config.yaml
intermediate_size: 384
hidden_act: "swiglu"
norm: "rmsnorm"
norm_eps: 1e-05
beta1: 0.9
beta2: 0.98
schedule: "wsd"
max_seq_len: 1024
train_tokens: 259500000
MLP neurons of a small language model. Each row is named by its layer, matrix (gate and up: input weights) and neuron, and shows model dimensions 16-111. Each number is 128 + 32 x the weight over its row's rms, rounded and kept within 0 to 255. Numbers have three digits each. A neuron's up and down rows have the sign that makes its largest values positive.
Before each neuron's rows, "fires after" lists the tokens most often just before its 100 highest values on Wikipedia text that the model never trained on. A number after a token or word is its count.

fires after: "|" 20, "." 17, ")" 12, ".\"" 5
L5.gate183:128090157110152136149155161144077043090130124146090061094120113136164087128159119085135080160143116070145104135091194095136156057126159119173122103111099096173109135139123104121120139121089148154077092167114067130135102179189133137052164136158088172160186143149099113138138165080125069149
L5.up183:106088156103155120146169173119069065104139164131108078124160128137153124149132105082118081139093140086150111086133156112167165103102116131168153128091096095155110111165145128100115125102059114114029097160118090128137085157166122148084118136142120150169135144190096111161139144117109030127

fires after: "." 80
L5.gate138:139059133186118090128128133148162153090128023083118125166195106159138109106141163172134115184161147168141124116118098153129147153183176120100110093134134173154118157103057134155124041147117166131145126144100059175192125091137081110173124076115126109096122089112127150068083082109178090107
L5.up138:116106096164101122095092064145122159116117175116117097111140081110138100172171122154107115105154081142125085136080092081124104133122130124113133105182126151115172146131178160142140184041114110127148121155128051123146094137121125156181080051127112149122081203118121067177099126149106138173

fires after: "in " 25, "In " 19, "11" 4, "20" 4, "10" 4
L3.gate378:055174122079165133140155120164035127118079117048158145178122131144092119146129201141132122133147136133131131137130150050105147109156155127104154148130134131109084086128139140175134141073139091093072102201171135126115117131155133131157152141115129096109156097104113144143144171136140112150
L3.up378:145099169115107105066138126178072071160079150177185108162129141143069172184168161139145161106161140084076136093115086136094131174147106130173071197108145084133082151132180156145084137129071117082109113124165199133159189116179149097140130134115100145174132145085116172129182123132114081161

fires after: "C" 21, "c" 14, "s" 9, "p" 7, "M" 7, "T" 6
L5.gate20:142137146119116170198156130163154151132141092169133128067128098201073149150158144099126182120149136086142128096141110079151144138120164145132126158114085103145126150115111122145130159148061175143069171089052150098138034177109111084109082139094129139150147133190051097127171092119099150176
L5.up20:159088114171134168188141095145102187144154113182142147142179109155104137130166113109097188107179119172133123123162093131135095166103159106100126160170126098115133089164158099153144129126089118192110085083073190089123115162089096125170080130104136142145144109161128153158183114122096153090

fires after: "P" 28, "p" 21, "s" 7, "St" 6, "C" 5
L5.gate347:148085100139122182132123156154121088075142102165125097109129113157150158092094201140088142146126133139080114089163125152109160129140165125151124116148068111078136138127070116099119093114102110107046094090092096157149151111140064094136160112144153144179143082102069106107074082161193115188
L5.up347:056043154096132065163141076141076078103136130148133117159183168087142084100123154151146134136116136164152132127132125169132066198145192146130179132139148053109151079166111177071111160124101102133115057098169130163178068037136082103157110125146132111131114104125101110156131124109128121191

fires after: "\n\n" 64, ", " 6, "ed " 5
L3.gate7:091168095115171153150106115185137107176115125076115145127115101150129129114140153132120125089109096132150133144140143077157074093131213178134147114148133109145155135145143110139205160156057163072113072068138102134121096126111161105132110112145118138159122148092111079086107116136154101111
L3.up7:158117096090198173154118077152171040145168115159122193091155145151119074142127093145088126097062136121174089142162098130152179156137147122102130106162052133149132150078135142133142167119147150106142131126134165177119106199072131105127123156194159121138092146101155083073135097137181102111

fires after: "the " 54, "The " 9, ", " 6
L3.gate5:109200068124151167126094130148114115167112136084169160108122153164088151108220211108198159107158095135065113148131199131161102142097142125091160163156122112144140099114135169108175113128152111081087053156153109115087102099149053139096121131138096103116131100136121163118075155056134121075
L3.up5:139174114105136103174103119128120146083095127124107124157111155186165138159078146108098150102063144131114116107090140083126099099131135103080130115104175164052121073105134102144094113123112053158066146121147117053093185127154124100074119115157112032084142106183089101135144111124082123149

fires after: "is " 20, "the " 12, "was " 8, "an " 7, "E" 6
L5.gate154:154157114117143151110134136127124079131093088114111108151104155116127148165171178098097201088188140061152091186155178095186112152170185163138146078111145085112071127101077116147158134165138119112155118107074127090099090119166108098106134079138083121148143075116123122149105127075112082133
L5.up154:103173089147148141139121146149151184136106127170082166140182112108158091175140167136096134169072068176084109167090149171107065098117075131117113162165105147110085118138167102144181081120127104196091092122087144133082143148099103141093079107137041164127066131175084102147096110157111115145

fires after: "in " 37, "the " 27, "from " 4
L3.gate345:128179174127175154170086101176089099095068173119094147094122120134131244078127120152063143150157133147126116168128142094134110144126169138122131098182111146123124152130105086147152147141101167126085154105123103128143146188105150166158136117077137057130145154126111082097096113137117107136
L3.up345:118175164046126125117135131136132149156136076131154097126055073099141146149134125189125136143132184055134156163097090151090098146152099136182152178106165111105059127147114111116092056097099130091168136138214104120073121110123147137107160123090177129168158121096127143102145146085078111131

fires after: "|" 23, "|---|---|" 9, "Website" 8, ")" 6, "a" 6, "es" 4
L5.gate67:121108111184144148100108139145105137180100098138128114119122115123114151115131134107149074068175130114151158097051135067095138104140141116121086160123099115135144149130077137128185141103090153106121107158143059071116079074101053124148148108169142111085119129147077074038145112128105125094
L5.up67:188150125141135102172125131147181109122163112153061112059119128145139104150152086121135199119082140099151127116101155074086122111119149119074122149114096144137168136142109147140178129123100153134147150191056080131147186089157112134114180065099090106126111106201151134115204127104092114120

fires after: "t" 13, "th" 13, "s" 8, "w" 7, "b" 6, "d" 6
L5.gate108:147168104145091119095117137146100126158122151138176173110106127140104202120148107145151121122169121170108155090145118153124121093125122147051113161126077127171083134103169125123116073100116158184124076058038128066113140162101133101120146149113215140152056126201108123090098157082088117102
L5.up108:154200121121116090106093112115137131099120128124058143130136163164043131178047133131120106179144117145154115149208119123167191170091109155168140134136143168118132082171107105152160158093120148173100082127201100184126127127132180147052147184135166173139104115196184103160104167088145192092

fires after: "|" 46, "\n" 10, ")" 5
L5.gate292:130157111100140133090148159172099141101163104135168192124144155158133146108243113180137083081198117073108090078163168140146117164159108085094120101166116112121099147169156160153079087117099105089070123117127094138157114136149105091096168118104101092107088136150121119120128162043149127099
L5.up292:093129099161173152096140153136150129142150120145131101041138135133090107101138065113114136119105097086137123129152173057151128120120089148151164156076093089116122130083123131090111088141123069132130175106146158147118158121145197120097138147054165100180190089194141117125158108097121136154

fires after: "." 80, ".\"" 7, ")." 5, "==" 5
L3.gate230:138105100141141165141138217181114161144115136125174137145082151149129172096126126100140137140101112148097114136114122049085198122119132119141198134127116162128136084137133194170114104150106193106130136130122143093096141164204149113138086110153110145137110129114119075092149139096141132129
L3.up230:030123152142172154131149166125155141177115146171150104109094146102129203184081096111168141175103190180131111089154159098128156096080116152144101103119127110080086111146091134151125080112167100079061151131140160136097158210139135173164141145130094122111116122144120086150158140092130110130

fires after: "at " 34, "At " 12, "the " 7, "of " 7, "Cal" 6
L3.gate195:113114121160131143106141165162146101120156095171088074147092114104050169048123112157150091121114153123170187088167141157110169123153149098085130115172083102112138129151119114131146111111099183145097188142164157050108095124084104117112081170128133127140141184039094116083070161076150164140
L3.up195:178169194117197142168122107144110107141154127164229074148084102131123130122128074105165174194118121089147178169143121079072092173102065179154154119143142191105124104127090115101082116122127144128111146205157087105123144104118129153093132151147159068145078183121124091134137173134155120097

fires after: "." 73, "," 8, "can " 6
L3.gate60:135100084097117162175125160179132124161142094140096144142092071121118203107103152160080129134100102133144122127159140131146134131163154074141070130105168139164177153170198148147117148111097187203142096081186084161179122116086146105119109105171118135110090098110105094043155118067091140184
L3.up60:129170090120133105054114213137102110130129111066131114215100143105153168149131116188129104173153089120087151136068048101078135082110112167104203141161160129150153116162130084129112133143192187135149197081144114152124122142148083136141107151199104163083118129080160133095153159104117176196

fires after: "." 65, "Hy" 11, "Sub" 5
L5.gate257:062162108135135105085118182116113149078128070120154141153195070111112141187099097155100187156093094131078139064132181105130117090166151130122134129125141125198139123207134088137102130125123085123123144146166058117207125121145117115157137145130101116131130126117103193125116107092118081112
L5.up257:123160117140190126094151141111140143166078062166157139163141141107125181108131143162095173137107140164061074083112144177180111116168137150118093192116131130160100154144140133105138103135112126079125162107118115123197118166096079122146103135105091193080150122076110206121139106119142106158

fires after: "." 85, "\"." 6, ")." 5, ".\"" 4
L3.gate167:111128074169208181118158132168143175124072091122119152112139115141096181123153116150133157077148148087126112131065148093163136078121152138154183133118102107097147064118125144156126085131071147087113138065165137066090122181131122147127101121079100180085148149146114076054115163073060086124
L3.up167:109094183160173113119145196122118155142095129170122141082165148167101167134151090138121110139141171080150087099100118083184153086067158135180156114081105153078117106100138138105106133112108119085079138092183139109143113194144127157129094155123084171116132149177143098131176148116070089144

fires after: "\n\n" 20, "istry " 12, "Department " 8, "Minister " 7, "Candidate " 6
L5.gate12:149170086091104145067101127131099120190128131079157115115167149159100121124164133159122063105106124087131108101095103065139130094123154153172116191102076137157092095072150150161111144138092138101088123066082116175146137115153134101130107135089114177094133125150142127103117145166160124154
L5.up12:117092070081104138161168175155108098122155118145128131127028178077157150069136119113138174102094139163133086094144117097134133118130124091180127141111142109154109092127088056119126120142183186128152116053108121088162171094200099141154071123129155133080165200144158141093053091166127156111

fires after: "Al" 18, "A" 18, "I" 10, "N" 9, "em" 7
L5.gate103:133189131115163110174132155152107135116109124118134160134123139165075152158139175162128099085087156101144120082120163088167103110164136118189145127073177071164164155148175187117122138120118180072177113158093076097129157129121083186117148130121052094114120092089083167164111138143141120130
L5.up103:113106159086150166095170162125097148077157128153106139182133164052126133135140050135086166143103175181133168113080187165129149141119176166114148134130140062135120114108158136184125088162090142114161146161160101147122090098120100137118128113213187114135119095116158098084137146085203170174

fires after: "is " 31, "\n\n" 18, "was " 12, ") " 4, "an " 4
L3.gate356:137141112105152204081117105155137057113092073102065079122173110165147165149121137080103103158163069146106120123136136179123158097207131134158158144139096149104128190159092104128179125139083113075086111097088172152127129190136176061119164120145111159105128094086146099120099141111123066151
L3.up356:121152132128126153136064159134092154175119160127117142100139119088180128133160130157179117134111115139087106093096116112194071109134141131091100115119140078112107137139114100122150184129116083086090165082122119163148152126159132153133112157107112060149034158163137078168125091154165112166

fires after: "." 42, "1 " 5, "6 " 4
L3.gate153:144162127168120131127129123152135122171135082151144110112144121147127122096132164147126178140169142136141114176124134116135100156146136151136077132094149164075109151158166144109188164158121130158145088104134177134135069119154102155109087177201140090157168082035182191073192140094091075131
L3.up153:149102120120173132124154116141161148061118105161136107097206139149136118100138100158121198171167139131198065133131164192149161076158147135105092194099140136138177158174130153153164096128164122154181126110066126118110144172040037109154147128166171122113068111075170145098117118088110140133

fires after: "N" 15, "M" 15, "n" 10, "J" 10, "V" 7, "j" 7
L5.gate157:165119124129119208114139140157090134143142066121134126126161159063091127135181157145111198130166089210122106141118190092144064126129162124116146154158162102093141175111128191117092127171120184114084106129084095118129098120127174150125138066159125103121180096162147117082122129049151122166
L5.up157:132155136071150148119195148131180134094119096184112170112094119117102150144182115151151138132130113179148112152096152081111135162154140105107108104100136087125188097183195084105080212178096150164067124148175079141132127119112154106082101136141196158083156099143106128081134117129123132123

fires after: "sh" 15, "Sh" 13, "t" 12, "d" 10, "b" 9, "st" 6
L5.gate275:135162108161170145135100165160127106146092135090114130137133150168092173126094070174113148124125140096146202101149141122171092126123196105076160077148099142182084061117149133137072101086117123148092094155117068184145167110168104117120154112176127120122116156161073139159087169094158090111
L5.up275:143143136126167105134147079158152149118159160168184165111119103139122174145097116180096137117130137157161156086086092074127130115165149109090167081137141105121075126179140096110071151118119142098094098157127152200153153077158051128083100159114156106156079143093098142178148170151160102103

fires after: "| " 21, "the " 15, "The " 8, "G" 6, "'" 5
L5.gate272:158144102139140194160125123160095134108110099150159103137135118105129196128209120173170077100170179102134131096065173141140126129101192124116105119127129129136136086116120189143112087126124122139124103175143062161148107149098182109127129102137023112128128062157145103093084074150136143104
L5.up272:088181146124133138128108142114076092146148138197112117082113094137100149144137179180180137174117164106113150103109136127124145146140105198122096096174059141114132151113145084134188138132123110101083120089161109101173129120133048092176152125173083121121128105087112077137131119096091130128

fires after: "T" 17, "Sh" 8, "in " 7, "O" 6, "Is" 6, "to " 6
L5.gate199:176143089134156140128100140146150136127058097193036054143084135176051156086086139117120192149150146118123133121128176108129138103165159114201113152139174168096128139114080111141152131140125170188113110145131165102156114141084136082118158071080141149139154129087075091121121174148097137183
L5.up199:131192141136109076140096123113205131155153124146139110108168092176132090120108146060154098145086167142169077128195164166088155133151078123175115111084159141130115199130088149148130187175168144151100133100157142142095134144172136199099127170062132145179131130064093119127151164150145129167

fires after: "\n\n" 79, "sp" 4
L3.gate77:162116120136127132140169107211115114172132118169151119110129117128126106113190094180115097112156167058131145161130118066132168103134196161136094158091123101098171119128154114149119131130072129088099132096118103117138142088175097106155161125066117159146198162140129137123111113122149065113
L3.up77:126132119126151082136171092151136093100093097137136113114118153166141110175165069154078099113107186089110128129147114067091189086116142141126115141087137131075119092155109103140100208117110078096120070080121175135137165098170128126160149148123133128152115176193116108164122067133106136108

fires after: "at " 57, "At " 14, "under " 9, "the " 5
L3.gate365:149118178113114165142093112195070084123153188165158099115057121128086111107099147087151103131116131110179068131127137114134169110112129157185123156141146146124123117142121214099107140176142161089137162131075163073167081108133110159125114133143137130133077143099123126138135097122140100174
L3.up365:071180054187101150128123094115137119144136118087119050089111028137129153074112128147179108127171160140155163149127169168126111128178104129124117060158069167135120192137175093112173102118121150078138120150126145093136117110151081130180132136181173070106066099108204110167136216156148066119